{"num_hidden_layers": 10, "hidden_size": 384, "num_attention_heads": 12, "num_key_value_heads": 12, "head_dim": 32, "intermediate_size": 1536, "vocab_size": 32000, "hidden_act": "tanh_gelu", "norm": "layernorm", "norm_place": "pre", "norm_eps": 1e-06, "positions": "learned", "qk_norm": false, "attn_scale": 0.177, "bias": "all", "tie_word_embeddings": true, "parallel_block": false, "init": "normal", "init_std_qkv": 0.0268, "init_std_o": 0.00599, "init_std_up": 0.0268, "init_std_down": 0.00599, "optimizer": "muon", "learning_rate": 0.00692, "lr_mult_o": 4.0, "beta1": 0.95, "lr_head": 0.00337, "max_grad_norm": 1.0, "warmup_steps": 200, "schedule": "wsd", "decay_fraction": 0.74, "decay_shape": "linear", "final_lr_fraction": 0.0, "batch_tokens": 32768, "max_seq_len": 256, "doc_mask": true, "train_tokens": 512500000, "max_steps": 15641, "dataset": "wikipedia_en"}
MLP neurons of a small language model. Each row is named by its layer, matrix (up: input weights) and neuron, and shows model dimensions 176-367. Each number is 500 + 25 x the weight over its row's rms, rounded and kept within 0 to 999. Numbers have three digits each.
After each neuron's rows, "fires in" lists the words (lower case) most often at its 100 highest values on Wikipedia text that the model never trained on.

L4.up1061:504503504472530523514501482484502490527547485474514487489513507513546451511531511517472464493505526493536497507489479484513504513533491507507471517527527483472500510506507570510500517468520454479535504456529480500464501586520499513478553518524494470456544520527458538454523502528503541499499472499440479482467504502499498524492457507530503480525489480506506532502537514541502481488540520468491509507509493488477505490495502482496491485538457474529502507508505551491495525535508513482523528449483555491540471493472516516526500506514556512536495497484514506479560524503454504496
fires in: "of", "are", "were", "more", "many", "is"

L4.up270:506537520495497489465528521464515500487451503495484520529526527466515530459471474516514520535478471494504528520504438449526510526518510464493505489480511523478477493521498509494501514514558511478531479503506485477529497515517507466505458518481507490545502544450485515514513493538478498503491491537472502471461493489456515501488535473531506502512489500517514494460564515470476498484500574448477487526502489508513512460464526506534519501515491504480514480475460525469497518508504539499502498545524519486482473532468479509487483517495516474541481456491493490477526517513495485514
fires in: "the", "that", "and", "high", "similar"

L4.up904:496456464462515507484534447474492505507529523515482478491513537558502468514485497464538486526497464481459480523488530506480513520478467511515501472491521501471556444463524497491503504538511510516489528583417515494491528484524531462480481501512518512485522475508492494489529475535480519501499485524478490491507510505482518456517486482495505473507527489501484488508505504502502459513495541470477497512480521500542471471511548488496474485515494518476539478530530532488509486498524500494497447527495459502456454490485484529452538537501512525502542510477494480517462527487475493467
fires in: "who", "with", "to", "following", "by", "and"

L6.up107:498529504486487483498499476519497474494506502461515522548504514504549484487505481455443482483479557517500508571494509502496516507457501565499464464447551525509508514493450493500515511535468455489504479509557515515465479501485501505503508492481553507457514496485480464483509468465520504510522475524520508504471508463497442474476543493472486454508490498490475515541524485480507514550545492486507508489483489511502498505528495508481570469485447494478505488510480525476515521456492516490526518491510514517483449470512476492507504543511527509534493479491512553524511513463525490490
fires in: "of", "2", "high", "s"

L4.up590:499516460505490487492481472456471494522497502520493494461475519533524521484505470497511512501498459469489506490497494457509503542518453502504429512496484513486485492509486472474497461465539496473488477486543526451518482521527519514496519499489485503502519488485501485501501514475495503501503514503497569475553512480527545485483507537484515525482494484470546486523499490516506521478529507459470458501513464570527506524523506486487554519483517481541499519497494561493512442527487485489524458478504481461509491487519491483469524488460547455515533515481514511521467510522542503476
fires in: "in", "august", "march", "may", "january", "february"

L6.up845:497516520497556491495511485475506487477513537491487481481473474470515515467466496489487541478517530515509507484525503522512497481499513484540488486507478494499495495505464509506566524530481500499499513488483495540504538467461560497505546442456476473521518489494508463507509517478507535531502523561516516540494514513498474507552512506499490452548460477492486470498505561519532508463534490484520470492488500455515505541510512512542455504518515503552454467514478492521525458465478511500477519494501523481489542510467543494504476452465521521563486509453477501516510485511498462494
fires in: "to", "and", "as", "in", "through"

L4.up1069:507500451473539507502507512507456499519494453499506478494514534498513497497512509500439476464495533491478517524496485512498492491494463474531491529570516521518456518512523499478521540501503516526505478539501495538479514477470527500506566496475475481513484494462516517483505488513504481534531503537517487532566517474504501503464505484528550505479507502535493489534508470479507500476506555509441449508482454503531513524469483545508469500492485474458498517502483480528488500491492496497521500500491480476521478474528542510478553492488526490433512526489497522473489450479531487499
fires in: "years", "time", "year", "work", "first", "history"

L4.up1535:521496509510490503474473529496498503484513556503487514449497489480512514518524511508503504480490485477501458538457487491507531503452501496567517510473490498488475574539522502507498482482541504477497481510521493503454512539475454463484499469485513502537518494474529500530493488446501512474527541507468494484496490501475498513510519525504539457518519459508476492514482530556486513479548464546523490466512525498535502494463482473517485492486473453492450529488462504485571483457529459478496543476478484476498543496502499494508503506498448541507472518523520515510491494479534512488
fires in: "all", "other", "of", "million"

L7.up822:542544487520489506526507532495512542474503435511499476515497480486514506551533504497517536466468528456483497483524514521482503507497528443503511476520490508474465465495480529518516479484502474486492524465490529516497493499444509479519541506488477509520542507525488526508519490456466557490520486481540537523498523471492519493496482521482494521498476467482508511521474461548452532513494477502503471508505479493514510546511507538495498510512502523538489470552532509486506457517494511529466493482481452496485444480524487510507503486468529513488476555504497514504523518526529484502
fires in: "on", "3", "24", "5", "7"

L4.up606:538499513457526483479488489485527467509478502481528481516495474489507531538477497555570456486514529494456504538496476484524559478488521461533515491484502544499455488541511483544528526509490515513489514485485519504509518482506518505500508517505503485493495510560506463540496544466510526501508497509479476506509518533477482476518476484515521499498479504494530494500490501462504527494530549548478482560464526475529463536449504496472529444484458490526507518517520535543487492531472500486506469464498493533477518491499515455503521474524505492485505480491468531474535538486522489459
fires in: "university", "of", "awards", "distinguished"

L4.up1224:516522512465502480509541506511493489507479507495490530491494491479474471497480471489546517536484497515504526534509505446539530490523482499517504517507519501518461522550486541523504496508543479505465495544484473513472504491469546499518497480508534466497522464486461456478471489467489492482480551477476503530494486507512488534517506496465499438513521504476467537519490477539531515514509500532485451512508492536519450542496536459512535476513434504514503544481550508529476484503448490535527500510515465500493560489530486495509518534504511488521495552482488492512497503519514448476
fires in: "at", "of", "al", "anti", "well", "non"

L7.up1199:519516496528508465545518451437501525517493486476498530495548501540553473490505481489530499471495458466507465483467497544506484443515506520509485488524495460519461482546503517522499512476497503507485541489457507512547519497490496477494536502514550506495480512494473470491512495470522503474510473495495508499505551482503476498508507540482482463472522496521495510518512462451496502456505503512483471523517496528496530493525497501479491488510544465511515491505513510493523478510466532519487456504543485458526470517522513501465486477477532494508451529519492507540455438460507465506
fires in: "in", "may", "april", "march", "would"

L6.up1269:504512500493504493486531504508527471481521519539486539528467518535455501467525539506547465512527529498428529494523476499488495489476504479494473504528491484486474527453481490496497468499491503516518552485461500511491521467487540469530507517508486511558480494523496485516527493516533489496480475480482465495488478484516453471487511515535517516492487502468512527484512528520448523502516516494494522485526465503444479459430464526512473467495430492507519501500450520499498535481503463473544502498500498485463508530495508451500541501508520505517473553495505545483496487502510498506
fires in: "of", "in", "many"

L7.up879:513550466482544500520520464479506527541519506501531527477510536507545568531513491468513482489480481483540497471434507485488476509532485531520503487468484511456487493501499522526465496537513529457516479517505449494478524520495495485512530500472544508524486453543465497533499511517527496503491466572494527470485523527509523517501485478484487486482534500506521493474537487498460444521528525494503487469543493499492473486494483477477521525551501508487499484496475525485500502499511495470483539459520516541542500499491514543491481498477533501494511502509486468480501527508501486504
fires in: "it", "and", "that", "which"

L4.up1472:520502508477511526516502447483525491491531467473509477495503492546508512488481478472476461528529544552482474521466497494525460523537487491519505498480497515492469493489490504502502468530471510573517521527495491473466462513544537470485499508506472489521540488456505464488493511455488511497516506497537497533464458518501503527469487492523514516470495466488490528489547495521515535506495490541480532504504478503504537523513512496495519520440459533500476495470493524494525527507538499505510531481544484475540479463531515511496502509452494533490468548454481525518502498512516517472
fires in: "of", "at", "least", "4"

L7.up1295:495523471494527519483548492491497506519488549512520547484490546481509493520471509474503516494511482495544546512515491495511521508531529495539479502531474536530483510544482496506520516472457496528520499532519505516507490510511505514472477457491529481512532481509520469507488511488496475505540427545503488455527486551473491517461514496532488542518483508509487495508534474480468505488514465507473473508492478541495462475474491451503529491479465444451532524519523574503453517486481494495489508532505462501516475483507481476502504475524505531477493531485504494504479488519515502512
fires in: "the", "and", "become", "there"

L6.up766:497469523491483489493489487470510531493487519550496498510483445490461518518482493483464528453545528477478528543417468508491458496489454569541494460506481480500497539515510497524485527498524514474558510485473467490511519504514514525493498469530505473536501509494532472473507542410538528471497467512506547464491496475483518514504489538473487514514496459489480485479530509500502466523491488489485485494473518494505480481513494486507469496491526512514503536546457522543471530471491507457488489499514508502527490511468521537498462481491506535535492534539500501551487505497515499496
fires in: "in", "can"

L4.up1345:518504508507497498511500478430510522515485485512489493521481482532488479464483522488493446534455521501531500499516494475436476526503501473511497472473501512455490477492481477508491515516513491494510476509516512511529544482475470472499582478506507528505495528522498488466523474526492497491495524518451515497480497530464520551508498491485492489476497511512520536469527515460475459522535487518508497501494492539506468478558548510481425550485510463532522502494534537524506554522510470509489471512500438478486497489501491496501533474444507509454498536478505495469471494543471522479
fires in: "and", "these", "both", "many", "their"

L6.up749:464518518490533485515488543501539470492466500515483489534491505493484497528530487486467491459449484473494523462500493461500541540521500516513468498501474504502519540513461490505508492531507505507534466505492536468506522427462557528515511510544485507509504468543541493501562542539515538491527482489516482498565499535513538517507464464483500486491478463513511495482522497471473442515508535483512476482530494505533504472538511498509519497493517473506519508495490534541527491508490460539527555516485518510508518478490474493509481443466518500446500546518494467495475464496487543470
fires in: "an", "san"

L4.up1021:496512524501491459504519473535522544464518461526512513491483538445521436502537515466536472488498494506487489531523509491499479485459549496491526462518591467477454484564487480510522498514484490498510531496485514464485490475501482523527507484504511523532502494518523476482458523492531484491450455473483519497514521521517511468523498502549466494469551501511515494542500494517575552473528493523465505518500539520523483554500495518516496513488533552470457520483466502494506452510532522516461527503532490489479470503496480486494518512502464556492520487523506508475465509496493509494
fires in: "to", "the", "first", "career"

L7.up45:453485493525486512520521518502496471503473500524480490534463486473487548559493507547510493514481531488524531462560494503509525506489459502509479498539501473481452518516502481510478538493492493492504508564498519511501502523505530514523522515498464493506465483504505486462533503516544507514549498508495488489465506520470478468483494483492494539529439489492500514520459492470473509515490452486502453549518524476539531520499513486497486488505476484517552484503477540499520493498524476509488501487540498485470502516526474510507477454507557539512531523539501468483480524526521486489
fires in: "an", "4", "6", "1", "l", "25"

L4.up521:483512505520481591474482441465517509481475495499458522497451500517452475504445518476503506527491526500506510518492471505480481494529467524553449484523476507491491500540456475488512504475542492509524540539514502503507556556523484520475498465504518506456507505495505507494475536501514504500487538506506483470505536498505516454520517480514545456481528488521490536512531473458520491511496504507511493535508467505488508487506480492474504488467523468507487516498509468491504541518553510513533470482524481514517504497504501506495511499515509467488469504470520537503514507507481484465
fires in: "of", "or", "from", "and", "to"

L4.up605:458482499508494473539477504518467461470482537507526498508544471488472515529495478484524503533470450537518507499508492499538512525506479470524512498489496492455480514530515542511471484515543527480530489506457489507492536503505487508503507516522533487473545482500478495491502489492492485478490488552461535497510545476548486483510557522491463506510500483527520501498520482489494505457540531496519511445478520486490474517509492530539488491460491505491451558526507483514467528516495480522535447500523507528514510523538523515530455499475516535455485476532505507508514498444494541487
fires in: "have", "or", "however", "but", "rather", "and"

L6.up903:500505537521470473503506464490480492488529506510470496487464511515475532462503515478451542467476485441478484574506492491495489493477508464509522493473508504514477563484478495545463481477511471510490514516494466503514502520479522549500538539481498510531502512560497470465497471475555492508486482487484512467523549533489536477490479472506516496449509506518532464553494534481497487461463490461523510546487515501541487511536508484511501543473518513469505494520518487495538506504496521474484521478481508528470497514503526486493507476490498505534490514513505527526468518468529496466
fires in: "in", "of", "1", "goals", "during"